Part of a small language model's weights.
Architecture: rotary positions, no biases in attention or MLP, capped logits.
Training: a variant of Adam for these matrices, 305M tokens, 4653 steps.
MLP neurons of a small language model. Each row is named by its layer, matrix (gate and up: input weights) and neuron, and shows model dimensions 16-207. Each number is 128 + 32 x the weight over its row's rms, rounded and kept within 0 to 255. Numbers have three digits each. A neuron's up and down rows have the sign that makes its largest values positive.
After each neuron's rows, "fires on" lists the tokens most often at its 100 highest values on Wikipedia text that the model never trained on.

L7.gate291:131162119148117057142051107157132140122130104140098130097115070116133073200147135186124125184153118122143145204106148165146176124156180134109096116092166101078097149116146138128152140137142148169108139137094150106179128184161038134169122123164108128128151188153118144159097105122119075154137105123156091133116113092097136084136133159140133105073087154095115130142110097152175083067099120111117147129122084106143141120168089140115154161139160128107104082078087117165107146119111135106087109162127122070096122098082149118159162178135102170126134137116105120158104137148197138150
L7.up291:072120155124142123184159183079145110157116064076115172140157119070141137143137159131097146127128147083130140152135152159077180163117181147105144052187121134138081112145125165180102126181160142110109149109064094161139123183110117104120140078140075122163088108137135168105203201082098131145105146101133132111153152098111097125093135098112170163123107137111134109122172113098109171135151125114141183085127116125181161148156107127123185096140117183120096093121099107162110113125158108179118070164099132097115129175112119174165116084099173154186192043111139138140176059155121095161
fires on: "1", "2", ",", "ier"

L5.gate177:128127132156089120105173130087111095160094164172114150131118123155161121158114136169105120160076108118155094110088109135125083123178122099132107074149124118183153126172151093155113093154081166086148167126103161112087131061102135111149140094161101177096130146122083175082170100176141142136117091084068118088136113138157153159043182074108095136124154148094117161122128148156110098139181149118139158120135166140133124102072173101141090180110099088095140145109147117157171177105197131113144108078131096096088119093089070131059139164092069116144187092129123075107162102017177153171
L5.up177:176087145148166082125113157107154138135104097154075138097178082134118095109201095138167081070177146120127160131140150121085122124094127063141095126115134140102143086107153127150122145114115090147162120124117169128135116138139124114112097089150178083070137163137128151135107139051133126090141089147058166190085148120100150118114126142143119080095120103080117141123086094138174169100100112162143158107122130153103061107131136120126088169093146059077075104092136091104126089083145072142158129178180169135148124124106203119161103148156091159174199125130142136152165127135104048165
fires on: " to", " his", " he", " they", " That", " the"

L5.gate312:093109111158180064079111133094090167107167110193108161114145097141155173161087070104121155111184195201102149165138135120100137136174164149082146136190162117095135159154101114144120129082104144118185095108116084193152151115142080076146166137101071124128145113108155106174160129146109111093161174180159134132151104127117130170112159158154148177108111141117111084130163079166181130180179142157149131145148155142094095118106109104142123144191094082134062144157151180126179088135155185132108107088043182128152166114177140101143174096127106150148147178193140105119133118173106111134
L5.up312:127229152149146092090136115178139130095126105116176167098132120069138128150099127101182114122079161159079149140106100124139171161149126170092185134140081120110100140143108113119087149113113151101091088081104132109105131167162139151130144124168079102162137083112106020160174186184165064114151106117093124172131116097090104167139135163122082089190173122126137199123130177131134162144147191172190072127100177119150115117113120130140168143155090149105132119148159097160166092092073099138132155138150132097115118132091116130145173115097118045147163143115065129178156141168147147082
fires on: " ", " new"

L3.gate338:145099134120157108143096178146087087134101107070120146160092107161132150157118182151164170158077112092105089149103077116130121181101177159159078140155096222108179121120142166101170166109150101091164070141120116166085142044092127144123110160105178108114070151155106150171118099145106156108200135163171172152080090089081111148151082088113172139092157152161109094079133145119107087151120124082142179157146098165123133121096095151082130190079136135117169112110157136044127118100120161122168133133110134133108143106067154089149138099103112144125076124128164088081140097083149096067
L3.up338:145129161076055148138214132158138173091152064099117179139132120118093091117134165116111150104095133141170171114161162117133167124158087100114067120123109138176156156173135135096147111117072096153052079174135144103069091114140186110091165138156125107082112162113088091038137104111114117127153103186160061058113111155164111136132087154139172103164083116089097179114083171107116058132123113107121133181161043151086084106181130160099182189117154103074143082130105166164103127105083117080118132132104120130081122110178092087186077155153175093154113115124150098178125137092137131087
fires on: "6", "5", "4"

L3.gate0:083154100202201141132078114112104166178146118160095118089161195129093159137068199108114170100117092083143089129069139059178130153137071121134112140131164202146068168165170050124124189162111117175120122106124132120138121150103112161103103159052150168158091124128158134107148139146132123069167164128129121092100105135124177094121121151134141166125119132165166098136127184125133150100069193066099099138155115126164113158161113144134086125142167135120127143100080124084090100082124136089108105158176137162123153145141140118093078158128107129127097107149130137145078070147156130185
L3.up0:167090124143143074184147113094075189131153104132073112139091161141060103137114149114150158112077186142115143091131160088124115184175149102171120151116153085083089098093133135130172113153181097146134150203167080157134122141109111071111095137112107112128121136085133225102143161164153158149156120080087124093171115108192111029149136123117153087104114169159139054082132098161113127131079092106151126119134147169146103141081119100100129172168176148134158045176139127127106167144157163165095101142131140082141074125154090132155115158175142084166128119172168087129136186076100068158
fires on: " |"

L3.gate1086:126133096148132152101128174175102141128067080087166088074150130160125126168072162143123140153121134145193188137057138086156138120129126137065105157146172128089138183103100104115089124071110109102140156160081095116100146079106175110075142147112206115186089086129125174051050132202088147145178141092152076120125106127177111134166081146126097138100173109176115144130149116140157047124148106101084097173125090097148142125121161109071139127093145176078137127095172172135135156148105127071156077146130149187155175106148145088092167149103168136110148158181186108152101091092115140107
L3.up1086:126139165065116171118110118208140149089083137062077153147151128170136120123117103117102146084160142129138147118152120103101160197133172164124092076097113166176174131103124118088112178096102122133119092166106136138186129151136149128086077172105073169144152159100120162132132143146136110062124127166086106118108152095126115156221100068070146070139088094123166155088143127132094086127099136092109180110144123163117092143154100140108075146118094040138124068114141123092095119074127176124141143098099136130140148119090099099164144084054121045142182151100107111107154186131182136158
fires on: "3", "5", "8", "4", "6"

L5.gate806:063147130166086132120104133118083118150104132156179135160146121135171084185155109160169076124090127084142101099089197108128180164100116187095168175119082120124095189127088072154126173114167160135185130117181131116146130114090117088159068104082129148142161128072160164168163172069118120173089138134138094154186082117178120112187093124112164123091140128163103155144176057130139079148187132074104159148116159144118096107130167122096101138082051148144136099083097117186150101147156094129147133132122119118116135087144075094126084139126138231185173095127135113132104141159109177094
L5.up806:098073115080126119149127099171134133077100129101144195127181098073099104172127109146160118071111139104125133084129163128153094211170162190173143128104115098146141170180121072135141187093139135139147114111117150158089070137182127141125093153146155056096063096132101113125128106143168183094088158108147102118112100126162094142156122130122085094095112117155131115101160118083104107126119111106179104179153075070161111147182127170124105125170111195128150091125087202085168116109094180156155132154176148171142131116109129112071113096121155173128172077062106154165121132111156139108
fires on: "1", "6", "7", "9", "ak", "8"

L3.gate573:096112099147118113147124143107142095169154132183159141119165079105101188150107166120146191111194164165069146127115133139175130089107111111153109124126174146053074138160173149181125134160131123195148159121138123094135153155097088188130134121089175180157145151148115113143114125152081171045120131128111096120111144139150112163121072171114109154132131131181142073176152135152186142141093144091112123109124076147180110160117070083173101141161117148103105117101073116119108113083189139146119183142175125140149177185138065138124132170134180111082141128135113143074074116091173109149
L3.up573:145077173160097103197143117170107159108182108081143096107098142143154136095134151063128168073118142144128184075134135061176117135166120119107103153148205155098146125139133120107135158142148146115095118155151134084110117133091104105098096114165155149136075181147097134169123157143151218142039172136114127047129116083138089108161135174104101134120112153082114078121225140121129166159099128069166181125118079151121122063116159138108155111137098116130144153131115110074146167132169111170112117137134146128110100149090094121138121120149120133087162114109176156083168166117077106153
fires on: " |"

L3.gate377:153113079123161160165113183169068119152129101134089130118128159132155160164152126166109137090104190082166131154078214128135115153121147160147098108120096110171161093147178139067093124150137135115093088180146142172096143093157113100117174142137138178086078119115161143122118105134171154136197173108134127130135149122190140143168130190145159163140079151140129109167099138170161057109156104087144086106128080111152128138132148071110156119093111122213123088108181142113090138144166050116095097108104168174147099093175129109131088151137118067179123114138107106159110076116144151171
L3.up377:090095160077095132110144137148144174142157159108078138094140130149120084143092189161126149148167164089097121114086144094203140130121074118122096122147167157156158049112082111131162091122088139198061148177142089081091129170132127120053127100076127137101077093122111096126087157110137123160122123172096117138166152118137105094109106169173114126158133070164126160147096191107143095157122174114139141123218105095136185117089105137130073119166133126152153130083133156092096070111069094128162066111172121091117116127139108142153109155122177123104082179178104106153117222122127061148
fires on: "r", "0", "7", "8", "ock", " in"

L3.gate556:131088168138118137119104148112128121097174127133127147105135082157153086172107182174136168113088164129094151090065097134156128143048113097161133171098164136101133104178109111121188054107132156159120140109090094116143129161167147154133146159090128126118092144086114114052084151125158129170105127129186095165116088106169163134171142147138183162137191111123078146108130126132121123136094083170147116191137149150089122145158120087107129114131196057129154163112076151116140096133101122095090160173141099184069151105084070095111108145175114160132085094151159167159160091103100093071
L3.up556:120119133152103103171111150133156118092126110122115138166131085071144145146145105181075154099070167155159192168106124075153149135175117091124069100209171196116117125168098110161121096105082148091071138204123147137055112171098132144101127131068176149112091137131078155113160081158094105142032093086139145123140168130133183106111107094059140102114123124079117151128162167127148149100161106176085117140140092126070100148155134190145123150050119095080186082102128170108126126116110112164126175055106140167101124094115082056145047100106117124125128101104143166102126146134122157128
fires on: "6", "8", "7", "4", "5"

L10.gate1103:111113140141116181147159111131128090100108127100086159134111130130201129138063093133179163131149169223076184171145125100163198162041134145066142177168147142112155112180126115099096118098159130167105127125125174159166143116140144080100153131133126145074081176076107145147148187146185135133116124116135135091142121162185094138143157066096153115107115128137166137129109076135133131141151063125127169154146170132138102124111066121146199092156101118156152154099144095164121198147138090119172134082130196158210171141165098159081146082131120111133127140149074096102115141159084119153
L10.up1103:142133101098113114134151199085163088131215207092114073112123100117131069141172070169101104155123149159072125153130172123118078141177200120205156143105116112070093081134086146089061149071154174188105155141137147071152122145116177169170103180056150138039154104130159163128149097157108095131090112145134110100104154109127182111123149134124142121167113097151095098158118164178142175099187116077115130085160107104113145144102149135162132155126119171091158089142136125121149127162150115123094167109114126165106163167091109045117120103161160116149079120181076126122148163124134111129
fires on: "2", "3", "s", "ts"

L10.gate954:123096183101147153084160121093134144152076133093146116066158134163164100154166129160150179143099131153136090137177188082151168119176154124135069184150128137136134165155083091141163144131119132111140182142094114077143100156134132110142099129187138177114191146135118171113052132122172132101109125106121109110132129167122155175136157078084066110114183146058101087077154105118142143116123066096126082084139155149165142073115115123146114123179109141092138084117133161129184160109093146092158079072039159105153129118150126147169198097198118116118143104097115086104095170091148141133
L10.up954:082083188083150141119116146190168184157108156121152161165165089146113115169167102166149093147117147124201072173173133116133174154115150065135105069137050165140129153118114141071095136133145069139156140100138107153166129130145162067095140135124125095096099134130160147131141131097111143085204146126084178180116192116119095125031160135153159120171142129115148111116102104110115190096102172094174116100113182057094153119152124142128155087136083106093118149088089110133161101153159151110139119167135163141125069087182092147179092120134143144135132107113137100084150158081072105142
fires on: "s", " he", " him", " Fe", " they"

L7.gate885:104140111105154147157093164148143171144097167062116084150121066108119143185097074183161105114126109080151158158127126109145128171089060111101116126155169178115119179188122160128178134103082155121122105162132130146143101147165164152125104096078141141154070171111108112101124129108137148106128182123163113117143086068105131135217128138103147116108093104177183155173177097141099090132070146111124146131177123162154090160179118089109136120132178102121115140161105140141161089120137136120152168120156176147144173138109170105088109176117178111095147068159126121121088149179142140132
L7.up885:106093148114145130100084057134129076141134139086072135125139094144192129190130116074113159140089080075140156120153077143146167141126124123125065082134173127154127164142113148084124140175159137090106102187152111153127102159139116106110150054136130148086102172097113183119108107110182134122071098140129079142192174170125128169144133112103104102160133133106150090110130146095183099100163056094117128133098134130122116093080141115104141114148163113093100047073181124156070090214131132074132155121117129190114179096180084086169098149097115113147142142111187128177078125074108188148
fires on: "5", "0", "3", "6", "8", "4"

L7.gate975:118126145146112086132089105150128152174081080134084174131090132117090133119180145064143126108111176077182131109130163178186130155122181127078161114109202173126131073132213106129072207164072165129131090116100115173156150146074111134164133122162101101112183201134125192164120122139123084124095080096126105139145116119089089129153085126091111118137113134138122119137098095121092146091139139109165113094106142091136130053160069128125160125120160113098162106110132148131093137118128118093110118178101079103144126104173152188124126109136166159115221158096103131041174085153163104144
L7.up975:136133174106114149199146142121171086114145124076151085179083119161137087182125119191152135103144181092165150130109095149134098144110179139125117133150121126112083088113107163112148146153151090144069106130095147142165167164161150112076113137170082100082135154080117137149152099169143186116124126192130162159108109106101131140084089189106144117121119133086063118173113145164093152091125115126072091149105126163084120111196097161123140141114170136131114099145122092070171203170085171115113134190118113131137041179147189141081126146162133188168133103100106132124149160088117128131
fires on: "2", "1"

L10.gate170:153189129137152173151161077122163178108126122139141118157167133152131110171106086107119103102143094144180152130106103136142087112114141183082091125087166076141169111140164137150148122105095171084150173108124148145106069080125087123109134103161161133156141171131141159073199124153099221125157113115117114138114133146120131151189096161126135133063104130083049110197077139118091114136119143132170149151088102125149089083120127099122119134093153120136171156128114171134147104099147155068150122082109164116104113120173140111159204054209156189069132085149095110095128066096114188088
L10.up170:166131126168085089139105088157153092163147104104072141136202147144179108145098081153129157112148151150155124119197116122148122045151109149152131163062103098139100099163111209188092139116138148107097070183126138092156164109131144125113125124108178128102096098100127151086120148156173132107150123124113081087116169113097106095147093132141096134143057123126075113141084159171132099183111165148189161085174084149089156116174089101156070153071123138120162142084085133134121156178121103092151081112158166054091080122131180108155149110203092133102144092100160133118214113081132128094
fires on: "ly", " and", ",", "-", " to"

L5.gate1155:112136084154108160047125140152148139158093114155167073092178138180112163104087128182122100117102147121086177061107102136126139150164155064115113132147108142138123106133165175076162128145154150094127085117136129085121106088100113109147180097143186155029135199130110152084117119154135158112198089143119134148133166132101100075109204116075152139173117128110160147099113071148117063117093098151146119120095070127139153061122083180146163113137164170062132123154129085136152142141110119104200126094152123151140138165154139170113115076142127115108146124127136137126150075078114154110
L5.up1155:107117187126119165111100146144146118138204141142130167100081118131142152136189156104148129107132093149151155090081194137157113120157146048112108121112099131166195129127160092127126142121126122191145205088094090094155136140096143087138111175118068120095174111105117138152176100134089114126155100112119093133125116141177102100146103106140196063149157096138153122161111131150133148084179067132172071160125081088124097067093182151086076145112055148102147154151154156151107123137167122067118135122077172097155168118146152147103134102114153134099139119104099162075186112100128152199
fires on: "6", "0"

L17.gate441:158196152123086155161135087142163154106122118069174111106095109099130129140179060172109098158117121177185163102201115057179134146136188112071153092154173165155116115095114104085178147098127126093158124123149144165131124129129098167165091147191065180114155151145110165131161136105145100126099112052116145149151149146162100082173121126080116154050097101090101129065153094134148069071148157126145113093110154145183147130123135106075176148136158148171116087137087135130132138117117104142064128095115121090139132161159126142133173133086140090167108139213179125120105145111180116143
L17.up441:138128122139067125162195122124096137152078177101114128105171137138150081186152183154096194121107149118144088108113141102151171120172153167111118105148151129075064122095114144073108134117136146083149149072089152171148077198106169137110089141142129141123118095151095187161160153181111134123161105140113132133130096121089108125114187172101111132127099170116140162139143141074093165105164107142146163116136130145174181205118188182095128108133098212158147118115073077148161162121169126147143088058113110145064139112106160086155078071090162121092194182146075124194135142177090108138
fires on: "1", "2"

L5.gate370:160125128174116102150096152134133123076115131066185083182183101179151120160071101105157116149106175108131095159154124139163144124080124120139127152159158153083155194167112096028088102148198168177142112127128190124105132153129142123158134132076172153206184151104085114106136128133092117117138143132132173128118026142112104129135116099117116109135149157137103108146120161159146088120148075147079111176115142152086127154086107146072169117128099114082141120102170193120155120120051170076116085143123122155110096189115099132149136144123103147117109141206160105147078160107118150084
L5.up370:097105108103072176119116129175118166055095048166149131178134091101134131132078078147105138161115176144155100155173116139126163123114204136144195139126099092096144113098142213152131141104103179141116089160148148121137097141185139176109050103137163173143123061129085113129086094151092076190107123133093083176117118146170115184149161110101136122100144129136117126081136163119175095099088120044060153151089178147117151119133181136197160157130153104120135086084126130103123132121095070118183116168128164145134079185121166093112089115107094110172110174116112125147160127158116121133
fires on: "5", "X", " one", "4", "|---|---|---|"

L10.gate1187:066186109111102161147110119106094048168163182089187116142122149104161142160185034171130074139117132140161137154112113090104168195125130163097162146127178108108197127079147092089106158065105110140214124136116124118076094104094162130107123123065145131070104145128139117191167144176140191163144140162147132124092126103183185091093154105142165153084139116130125145187194105134096119127150115132154165142119148074141127119114199168072119168113110098077149088165106088088135118164138185116159129147122100088142126104094111115150142131099148188118113134140124084180119106085126149112
L10.up1187:178141138108076164082123190164128150091142110098084163210133096136086177141145099150110120131160127117164136122135133097126148169127088142068172094172142136110172147106104090120095197139130154145091062132072155134131078128153112088131100139141170108118146125125150129094147181147122156112116129127121177157078145117080067101080175126096145076160133161071137099121109122127093183175175137099155111165210107139090115159106129119115143091125118103094119101108149151128106145128167183178187185099147114070112166146085137104067112134178196147131176153105161076164118128127118140166
fires on: "0", "9", "7", "2", "4", "1"

L5.gate944:110170169156112146134084159071120108148143113109103138161111123155136070130088133108134123109133135150125156131087088115159110095091098113105179152107134126117163082111084170101132170212122112098155126137138193145177090151137142071102155099199144107127166142133071160082143168085148106110121073104121071074103140126157109159131183146045080120128152145089158069099073124122097129140121144164096155144074133126123170135103186112174144159169200190116117075104139109147138066131092095128167114194129074120123141130157096188060054114127120129146127064153145090128141137141091115081
L5.up944:092178124129081079142074144112120158114143082100121129189151078067156087158128152167116115168113159101121056063157115089100078102169141187093143149103070148092084098157098150131087119129138098104097166116090208134149196131116132118099155088136090142146105112164091120183133153149121135141090136085130156083107166127123130073147193117167097093143088165166143151135138176076085122187166148130128153124113111118111099150141096168140163102091164180188149094151131151107106068089114139068081075109204109119089088122129126078159107134124143117131116180108066101159150123114086117200
fires on: "0", "der", "1", "ent"

L5.gate875:188173159103134097151136099127145150050150119161124158096183092121107085152178126109105117137175119132144090187135122120117157138122201133128096157122167133052178125110110110096107145129140119107149143170113080162111097147120146079109166148126083135195115110130067150137109106110134061080118137106066121158117110171094168126145200112066093153143094136169035096169115127171141122131156182080123139125077158097126156118113100124154102162178165167125143135148095107139176108140130152120108107089153100119171169167115098094075156081160114171095177090117115132145103044192122133148
L5.up875:134157104128116151112177161189116180103105097069151123087083159141109119138055118120101115146140092111105112158126089168086106138084102107140153087133140097171126138147075127159137135086091112138148153099138124107141143071162113134149180163173086146095165094092090068111168165088114086063097084087132142168081181096129180121125128152096193145183147153065117169113178129171139161171109135112118133105147132158080124126146110118156129150125123143081125177159133053103094178122113095106143134119190094122098172166138142071090146171115058097108126149131094093161129139170150117164
fires on: "8", " ", "ine", " south", "an", " addition"

L3.gate55:142101154127194115138149136142168133092080046107110165085160116215143136181142120105151161101168072084118176120143134111088121120134172130115163127091090144128156170116165074156118142092142081116103163177107133127082105151083099151141134092138107187161167175127139101112136101098105143094107119088113139090064115079136163104190161109133137127112057117107090099143187116117131148143092158106113140127105113098167092136109181106158159160080197188127069079131159146146104135168099129051137152172111088095097176145182056143119186149076134095144162109095122112117089134124143141101
L3.up55:061120187152168133135095129105172155179079135101142065099096125132098103124154153152148188115086096115110173124135157079116045097114156110132136145097092116106121155089146071121130133049182120167097170091129126140174142165133120173140105084189167109130176108176128137132120198146109135123127184215141143136102117119117158039147145136105077143118155143108142134136165125105134167114081107128141133117100128159182092100104132098129199098128091169177103112187180094135128147156120187069114107148099140069111107097124163101115174144105164134089147129142108158079152183189118103116
fires on: "1", "2"

L10.gate391:137153150104135147151139095063148106106150102044139207140133155075089133107163138124073101102065134092065142135096154113075154161081149101111104137169088127152173144085156118151126094070092068169133181085115111097132098135139080153155142178100138176057119161113159159143107095112119141082182100078144112116140146148200158073138152150154148171087125119134155077162087091185128149098162058106091147158135175092165085160151132117077068131152113137151097141108105171118153169107087151151136125163153068140107101126169083116120126160136161127201142160086127096156133155119142115136
L10.up391:136067142130151202121142131161110086095130156098101111182090131096164138090197090091120117112152150129051130132086085094145095128079115023126116114149144120116123103139187169136133124162146116080149150094046135137107102151133132157105138119133121127146141120164142134118157148035087090179142098103125088115068108154112093090080166100154164127111147140104104145135155207104149132183160067140152150109121113089163181123141146067129177098204188159133086133128129097114177101131206075076126134157100124076132096133128068178168147137088095131162147171126120164140132094127174089106
fires on: "2", "0", "4", "3"

L10.gate1061:099116147128113169144160124140162173190068085120148123104176107163113112109183110094137121111103082158139102143074146092141168175103120066127155117118158161170129133081098134134160128106113099134144131137075149178167064057102119144142170120165159206087192100108159129122151100150169151122141148110164149118139176146102119118156118178093106120089103119116124133145110145146174102107172209063151170127131087146093067069153141118159136132077137134087115120096139159082101168105160142127156096136066145158129113070110136144114126128103061121148082080075144108087141098092145125121
L10.up1061:128141144101182091110133101099134076118113117142100209165131092129162154119111163081115107111160094187153093115132155173122131134135056106138134151061125168099157146128114095109182179084147159149089175171115192173093067118130146144165151023108098125112160151096156082097081112130114141167176150179120095134173227183065128100119049139107131156122129103154114130141140199147131088148101185084110182148149141146096118131171086159118121129082137154112163101145083178075108139134081085121079135136180139134082117089100086100137150168138142096146161048113128117126129143114140111099
fires on: "ly", " be", "\n", ",", " Be", "ally"

L17.gate1035:127103140075092116116121157134127156134090126100154158146149080091139094122134154140130174138142052104127117122125123164121133105137151128065160122087096120142145159089119067107178113158119107154174146185163104170146108149153121069124101137144064152109139205135204149198101140145137103095178158078094095143124091175166129125139088123146174151108107179112153156175131062162105140016176135109114134160107130171172070146127104161121120125082140103142034144089165114128119148115171134133121106179145167102127162154124099108162170118091168158105143127092167114164112086133205122190
L17.up1035:140148169176130086133068194116111164143119160116111076134124172108114146152079136157155118090131133138145168094183119102162080085077183086125148109134094123036155110098120097107059097127128124151112144115207152089138160147181101101174157059167123100073097153144124130196162140149130139106163113181107136131115109140161145156078123128114138096063116133123183098140162103136139167147132100138113172087188161116165064103120139069105126117139140120162076112162141117148140089168163158146074135052168134089171133108122099120160144099125109154156158126132130092143089179082139026116
fires on: "1", "9"

L10.gate256:122147157210088137098093154102128166145129105127110161145103115208142184137128122139110142050154108109103150119135126133136179104111117125101105129125146139152147113088160105168132116172131066072140144122096180171144110138128172165138118091100123161087047124110167154169090116128178161127144110090159077155103160135084098141167215093164131112152075097118161099126112144144166113097137129166170165144134136104160101157084077103109216121181113086167092126101087104104113174166125181099177083121130147078175141161174130148117143138152158139160121161076126141139070140138101145134
L10.up256:129163158184147152131146157151100103109102054180155147126106186141111149157114122165157144093143121104083142126124136093091145106077129100135187181099084176108118116087090077101182150155105122136117142165150160114144126094138101080149158125058145168093039162106144148132092176173132103109147160101142091205125164109101163157141093107114106109129111080159105111203136145125100170095149132195074181149132184101109079150085083118120163160127164167158175106107105173132135096131136164126121143115095154149108157181111126129079086155153146132132153151138120082074120150073148064122
fires on: " |", ":", " of", ",", "0"

L10.gate1049:114139112172146179145136136156084143111107142116173100143138102090128139150119098186128145100147152100121171121096192123144141175092143161069110148174155170132157125053159113113143087143139188136120203121108191129096139088103111154112072138106106130096095120082125180108110111146141127078078089126116089151102133169156117125133090119121133120055109141183145141078157077187118098098172108135152130105151108130128059172166102074126118143177157069205110130112142109082078129087103145146078184119118107178180109122213098111160119109141163095118099136104110122101123167093116179132
L10.up1049:111119158176175163130169113143092166092055176131144090150085066129150108136131140133129098087142185120111171135156095168103134076136153093080099097147190169067151119130204168124098194150191163116058127072092147143126136126102163119171152133158094113069132176154149130098103152098088177124069091121140124192093138096173137099102120085124120078133100088141098155104097102086130139116163080094068073136085119114105122126182158108079174148076133074106108070117160167180107142159092135126092139128211115128150099161170120167167125099165163108086143186146130108106128163119138072105
fires on: "-", "4", "7", "2", "1", "6"

L17.gate887:113149101145118159109133152076107090106128102159138139146118196186130101088155104043149130152174094149098178115081106117143150096134101121067147129087184098143143087135147138140086133164114113143172105143135166124221102141097116134164134143146111117116068151173184138130172100145138126075108111086116185150071138166188081140175152095123125160111136080118111056142104098140109120058140133150129146166077105136188098169114149135160151157131118124121075108118178059130105166173103133155125181156072088080165137129174101130095117168152124104146180115146142071138191059077145125153
L17.up887:157079107133130101160126151156105128119145144132122124172105094130100143099097162096110179168085156107106163161114196174138077098095134139121129120109111172108132158153152121145155102096121161145130171089144092091172105140117153086200102106136136176104144109140133086163134130170130145113097177133090110101102124175144137075123121108070114075145122101140117120142136115151122059197134142093168152139138199166183097112089116170160135095183060147136095109165157113169124161088184161134056139153110083103135150109119187112094151100079125120162166157111092105087176151111036042146
fires on: "1"

L7.gate504:147159135115151196084130139109154165118158104127081144161102092161136181155073152177115149086044130101097131050132169170162167130128121174140111083170119087162165206110174133077149112136148160099108107079077143087113113067087146194074163197133127121100108143174036132141112113125138106112107132124102073079113111168147124116169136141089112156141179109145130141081141155097109137093126113091138130146092051127153102139162141190123131125121115130122156163158147107184083201160104129157114115141143108088204133132097133142137161122109165117150179105146111167204075094108145166145
L7.up504:114067109120106155113126148158053104143123169100158106116118148101141126115110154117120171168082081102122118092163115147118155105132073142078197104076064174131188156190151196128149160135134169110144099167134084107071157082176130174139106160149145117191167159096112128127092138145151120154145162164139110135118167150157167198106078141140100092157137140174144185105100156124108122107139128077152097107136090170156138076132115070094182156126097098156132102089169163085155161154129121133099143156133150163155192213170117057128103156117199132109075122189116117129151155130068163104
fires on: "5", "1", "3", "0"

L7.gate1137:159141087111110162095170115086149058120154108119155109107166136149122170119110125168127166088154122131106145125122169131170138168151106149127150164188181105101115183159166054100161127096134086115088093137156145146177107172144056143121097135104157126170127198150123131125126141170130119121162118112142188137182148144102142179205168083092147197142080130106175138129184121144159157168097129087097157151141155104109159140185139125136062169102084112093059172088131122119093151111150122115194114104030161205130126201125117121107144085116104113160110108133124122115166132145134211086
L7.up1137:125070105132084091140143138156154144128149092057099098128158105122148125127166120125106153159140143152109183182111187117128121145084132173101114103058102111151119084090129144115087181149135130173132184160092134146117135119197108134083117136129167133126130100156119109068095133102123128076112083125121112113142192133095127108142142136103180048172091127123114227138151161108191152128165182157163174126162117129098121172106098160202144122155136063133121117152169128109153098096104128103062162080100118194101140142150142055130119195118131127124188169180136086094147197155094072195
fires on: "t", "s", "d", "ts", " ", " Tamil"

L3.gate1215:154112122102176095121172175129142180123149094124045159149151160135178127143126049142175126088175155166093122106144099143137139131088131142083134133062174161092103138156151163149151128076111156120156167192141160123126080075149136140083085130166136091128113144077138145114181135152074114193101106094205127169123141140144082089093084158105189162079140133090121109163142083134160153147075081147132164119131166154169136151108125150125090097135130106122109112178092094124154099129190105130130152104088139105136118174102166070136125082150094111120081105149153092147087149158098173097
L3.up1215:116129088133167137175153130129121121108113069126165226087104126083113186087101116160181118114115100087108158093118101156140114124094145103143198132164129127143164069151098133178120130083114141156164134116098144092123136096140160112075108137091176100121154105123206092169159133102096121145098144178182180100108107070156071085099132171173171157138150126119163094171152165114154124151124156166152133129094128134085132078130178142079124088078111171108155188159161093157124149084112138129137159149145126165093068149055127080147119130118068128137106085125143146125148100102095158184
fires on: " which", " (", ")", "oc", "k", " Meadow"

L7.gate1235:153076134094091182081129083134184133121136142159117130126168148151119158107129154135170145094083191153111149076117221126122139130137135089148073142118094094187140119127147133156110134103123088141131157161149096153147066073120131106079154101150145169064144157151160099123129101114083150148098097149116157147094111110173114099150163071087160134120108166118097104094136152136105085076127142133141144030127094061150123175173157118153134159160099116134108140107104185150118177161104100112161091106121116122109102146184160187122131109122124112187113090088127158116116096106121154131
L7.up1235:103132117145104174129135146144137127169148139101078099170067161105123129141190165162167076090154113093088199125114183133150126140150094170079126105071141177152113112101199089114168100142099101072087127128128102101144111187138094130179144169130099138159112137108128114107084135196145045157146138129124083070134148158111147119164061129100136061167113119211141103126151131126096151121089111097163131154143138131094106090116088153119169152148143118129133112095164184093098140153162141076170148093108194130129142097070106110150066133134184108172192107173105166184135159083077060097
fires on: "7", "0"